Weights of a small GPT-style language model, trained from scratch on English Wikipedia: 9.64M parameters, RMSNorm before each block.
MLP neurons of a small language model. Each row is named by its layer, matrix (gate and up: input weights; down: output weights) and neuron, and shows model dimensions 0-191. Each number is 128 + 32 x the weight over its row's rms, rounded and kept within 0 to 255. Numbers have three digits each. A neuron's up and down rows have the sign that makes its largest values positive.
After each neuron's rows, "raises" lists the tokens whose logits its output raises most directly, leaving later layers aside.

L7.gate216:151109140126111127126170128086101117085159100123121202163045154112156146106103133097135112103118105115145076221127099090115074116135053119081122117129189121095115100132122085158185106124130151076125210078158108149130146074108175161173157140130103074151185129156147144118117179135137100138146207168070123150172127129115160145166085119138082155179137134115146149144103120171170164126057141112115123135104134076078126183184113171098187074127133144085158107110090144156128112138125122172148123161136152192159140124181159113091107081141088179165132105114167130155147138162112115142
L7.up216:130156143203121114156137141084161153142137189140194109130128080078151135113122210080100126103087143088123139150150183118118063131134117103106074061098187113143158135086111130157175127106169109129136156126089130126115125120059173109133069141133085115136099132140100180148184251111149144158126176142137174177136185097132124087148107154140123139122127042173108124115137163146154151111115137162168168177128070106134146209114093161128093163161137171148145081133091103144076100127161152190134157128149141163119114081176169126131126097148099102106150114128127079103142128132116161137
L7.down216:129125205166159176142133077058171117193081134113143152148143067133117161182133085133118150133149156128143159112151105120142124124116062128097058067127131116175136168119140123196178185108183107123135129149112124134126141130118208140156105076168098122071126071142116153119143140109173154124136071102126140172131072145118104080139090169089167119103126139156144085118126130164161127138152086208146120097143101172168095101111147114095120069140098162138124131096134135124069055126129152101120084108119127060144108135231110188117160114124132161073096168129127122127144123174175136138
raises: " |", "ly", "ill", "ard", "."

L5.gate243:129100124109105142144100163111166132113165106170118169144141058130148130098141109091123109103136120137089125057141137221182134110111135138134111155114125155102138108200049153139148146141106138079150146140116127130149086075146116195113122135108111162127147214108159093113088108181113127206150085145166131128179152139075122147174141074096103135163132119158183115142107078122131178119119112120141110103140069119135080203131116136100160100179102136123143117138188115108104099063083124157066142163143116153147067091105093153096140167102104137159127155162056162121182190190167118102
L5.up243:219151115090161111146102114129143083092120083155074142120147064109143101123130150100142140113167117147078121114131140098207168171156107130141158124122129106142181125092106125117112130132145111081152070126126076143145131161093102080186137168083134139157121187135143132145103076186148092171151087178137112121110132165189085117148126065121114171124125082117170114101165086126118177144100063098064146096137158173133127115141051070124141148144135134137156111144091197179094137082055087123050122119173134143129157163059160171104144145160117127152116142116100138114166195126087124137
L5.down243:117172123105109134058145050124124112099179093136124094131087042108091109087064154139146142071140162115089130127140112151127146161171185167177132142094054109137131185107166107115082135107131125089167092143120068147079101108106135135137116118190091170073128103118145132088085102128087170138113044138160124105083101142113154104147105164083155124153170130095138145136115145134127119166111048119122117131094057096193172136058138112128153166132176124165142109076100153129114117161122115115195150135164136120188090118090159111153129132119143156120068071156133104106143134094187142099
raises: "ed", "ish", "ing", "t", "s"

L3.gate169:145155083104115134149101155141102112155136128104171147146093178134093126072111143140159106169123116134100139193119125130139161098080152163135134144129108111181152145086116122158076141128147164176136125118114125129140154114129139167178092147171112174151097079135148138131121145064132154168166166131104105106113091118130157139175116082127122076084131120134126157147124126144140010207133174115123119127096077115086188106150139157125092083141166133138143175126103146132150149071109079145162000152111149145098153093114140205166113111090109133156209153138173146073112131085144117158
L3.up169:179185115151098113216130167147150129108171126077127152138069160131128084089153109101132127152108165133177151169111127060180111106131147158105074122147084083173156154102185184111099100138178135141096091067117151162146140136121180133197110155146118128148145101122120176119115130079147188128183123136105066116087099128127121145150156088087143118076165134118157120099166129085155088171139170125089102140165131131094156180098166218081180132088129186156099138167128106157152161155095109137197083119116134105089181129146102140164115120128090135150186107195139116136155131136126157162
L3.down169:104126182171175104116178131136127120092115113121109124202098124126088119125098123109129125120113140138157144087117133142210162128184125165154131111181055143089188160129043069105171102078074111100118100137174105129183093138146136132116076136213090120131091117108151170177063098185162142114162078093135154162143168138121079076110118087079159152118154149107135115153167251154139091108110107107104138115106112089104175132134090127097126125129151154095093148118078162136136151162104142096114153145103163103143109141091118126178087166142096117151090095152078116143142153139084132160
raises: "s", "ish", "'", " ", ";"

L4.gate136:051139178143154131169115140103089119118083131116133134160117150167179189161169120153170057065116181093090145121104106131122058147119130082139136110111144094137214163057130094112099176094129085099116149146109113136097134108140138181143114042134069092127088120162161114138120111120095110123108119157141119179188132132100140183085091123143140174140116164148133115109141127148108099179163096159115126047166155150124096117125149117105131146189120105133170178110129141115118146107105093111137105138049076101112177127172102094077115079091131128145151101050108149112152170119079186087
L4.up136:087070188183146093144153116115137094113109160128113107145129166177108145117123142143173117089127178093100157071104122086181092159134129125124131119164139159197135180087069118155120159098090105119098123124111129129083125134110127154106111090136096100089123145136144161134135098115173128126131091089140083144183038107135164157130089093135172171108068181082160064137172151123142069165158135127109114117183131176153138137111129111148141135153109117127168185148117136182125139093075129079180164173081128088095113111172116076106140072119123159157131087050144093142126086190079172054
L4.down136:129160184136216120079118099095200123131140150177134099144064178155134117153137150109136101090099115105159131133118050098170104125169165113159116110107066169117125160123088136147111121135065117131154117171164138157171125205158114094077076126133148134070147117140227119113085130118132120143144142124142043082120079143117161111112113075108088118147101159098177121158164086123086120130149071083103144165115143139157105181169122141158089119103171099113125168143137119147097141135075172134152136148074136122093050169155138091136164189150160163125168102180162130096133094130147132102
raises: "ities", "ations", "ity", "s", "es"

L7.gate531:133063112098142150095143168170105130112115118034166124099142149103128153064080129139131190083116136093077111112174107176164175156146086072110141160145119155145128068147165160149126128093109163128158113172119167106115076139159180188135143104061118098124175114149128111118106099100079132121065150090078107139112165083121123148107157124158108111106132083095131135165131110165146189107131154138121121128142124129130159142116132141157090176149174131113180175073060152069136185189136102175101106173142151100124148187111155109084112101120088076080180142145145138048180166127136147132
L7.up531:111126109117127083091133151108092147146125108113087152138129166118152048055158071090135147095116122145141106100136158175125075110125174110107044165142177153125141094078120134110129097095086063120116120172096134110091128113134130142160150094175134178093101123136133115138051096053114123193066115101173102159133139095118151125086131133118082155141089174179184145127138106147125133079119093113166115137133111135163089169125102128112136112136129122077180126110137169096087120045110097190079155130155129214162153162161183167126106100120115139136186166105085073154063138129100142093
L7.down531:139127141122135120149160145165098203135132133111191124177168096152118118089047121134122109122119142129130119130095166176143143128092134093083127131132140129128222107114090136135131091129149161100131140064161140122092100148109129130123102107087107172102096107108070103060167104108169108120048127121144135115176104136160136136133089132125091131094103093101140151145182231127136106092057165151116156151137136118083121085092113112105117187111153143165141122113101084181129118095155125008111145107179078156131192146187102136137178167110054095099125123139094131142138155120125178067
raises: " his", " the", " their", " its", " this"

L7.gate497:187166049093139147158158203101144142156104127148154111116125147121112089115124073089169105142141106128118117104146200098136114099101114096109130183141105100137156112158131181068102179086069122134148122127065106150096146121120114114184123107110100082211105116121142115155180110082058144101092152098121105131114125114058083109137158091104101188053154137082119161141104117192144094124170171086147122125113149124133178138131139083117138133141139119181134130126114151152071157116127096121111148141119116120075129094116192134094179184100126096102098095175095128056135054114193166140
L7.up497:153127132152126171164113119098081136187049078102104150100212150141146151190137104158115135117064142149097124148107128163154127038110126127070094092122118109126073141141096135112148125104175111060121085133110109090139076118092158146140095140099183115171112178137096135118072128145137122146130171144134132141104116128137089102107120116150107190105149124091184104099128137123194180087081134134146143144083190137129151119091087161162110167107142102156128173172166085133140169152134107077112201123105149136172127157137114174097122123151064085130133186116080057113115135150186208146
L7.down497:100084190153130176174178129147181139145103182098140141118129162168174137130131153195178116116080175079095116125100085145117107123181145214121142132131192092157119106157176107127070145159156164098144146106165137107102073149099186115136112105118149116118084090152110176089145103121189180081129116156151100109041147154149082129140110140150100178130128086144116115128129085124132153162151112109101074086155128136116049123123161103106135087140187158162194140135135116170118178099133173194140077122109119104120169168149147166101131079123142134118152098121090142106190152171116182115
raises: "day", "body", "hood", "ful", "back"

L3.gate317:150137203113129158136058134121099093155155159131069103129105133132113109124167091106051110172072151152124160103101175115153143140152103137176089181118129143107068138158124114142129088168135156063076174144147161074167103126145158159133107146181117165075122162143158114148143168094115100131145144201150128148114132103143172062099085162074168201127115154131163092128107154176102065150089184068108171137168157123131179155124110140140155149129129073083112128134127119110153094125078083133132138175053156179092140078122148121131063162124145121128119125059151148135097154172101115104
L3.up317:136102151113082106106083112103094112086098117123079123150134085140130137129166147106144110116061133119171159167099086157063118181142131117192133179132166127071124116145172075173153100185129199099100203118199174049146124110128088141102134141094136140140153155112166164162096144107181109161162081142116155169092170111074208151137066131133130129117114170133061133140109112110071095124080120105144162071115163112155143141089110111119196158161135116093173075157125097147140101113095136128091184172165111144143169129166120143102139093162097090117142126153119167104146158139161079096
L3.down317:133138242105137092094083039110145052168129134121109137153115086115095152146145093094049106169169123104128122101132177107088138129133150110157130112150098104133113122147097104119117142143119119109057157200130131052188073134099172129107083130204118155079121098138178137172093136147159102128134134204129142130086116128163128025093108136084152128115126135159161173188115152156121113154160168126096139110146135095071173113121100176157127115123081104166106140140116133107133129165103107132120111145080107172104099128128151170155158118107151137136133125146119078151085113184090071169
raises: "'", "ia", "our", "’", "i"

L7.gate159:140067142116094123147127183203160155159090095126136177137164200138156144135115115135146179142140113142160126079166089112131139136085125159154178117136056116095158124116107158153111079094138125105115144116167085131088190068084097130152074193108123129130149119104128134076092037051125121123166070114111120125139154084120139156167137123174136096126133126101148128103115105080123080104128134145127136169143118145148188143119091158148103108114105157150047141124121096102149186100137119111130106133127085112152148191070112114113111181142159151111072038135115200188133156049151115124
L7.up159:117120144119138149124093152128090110167097117147149072150148198168199126163102154129066153054091097142102122164114146092147132054179125098107081155161138149078131125105131114123128044076105209156095150158097118176100117116114132129146146151086129089106156098090113165183101105158106142114104113154086105045114116125098107091143166166154082148103129129110148106124168105123157090130145049130159119174108151184092076131134124083161107143088118134140108174115104108140161189116153067070110111093170179103113143129115136085082105173071117128134126141166083150134065097136086111163
L7.down159:090101169138110127155086113148150138110075111081087110110122157128115164100099128140136094155151080104132143136101152067082110149152154099098192175152100138155110124150110170108114181140105132077143195071113160091121114134105176088101086116124147155158125171121146192175110123165130120106139166161135079129093110120171137211121157126157086081163100099133096117122210164174085109116144148105138046117129104123131087211084144142114094176127156106127154132178123110093131102149080151186111169081102171162162156116079138127081136066131144162112112112152110152081082144126206144067
raises: "line", "ology", "book", "cular", "curr"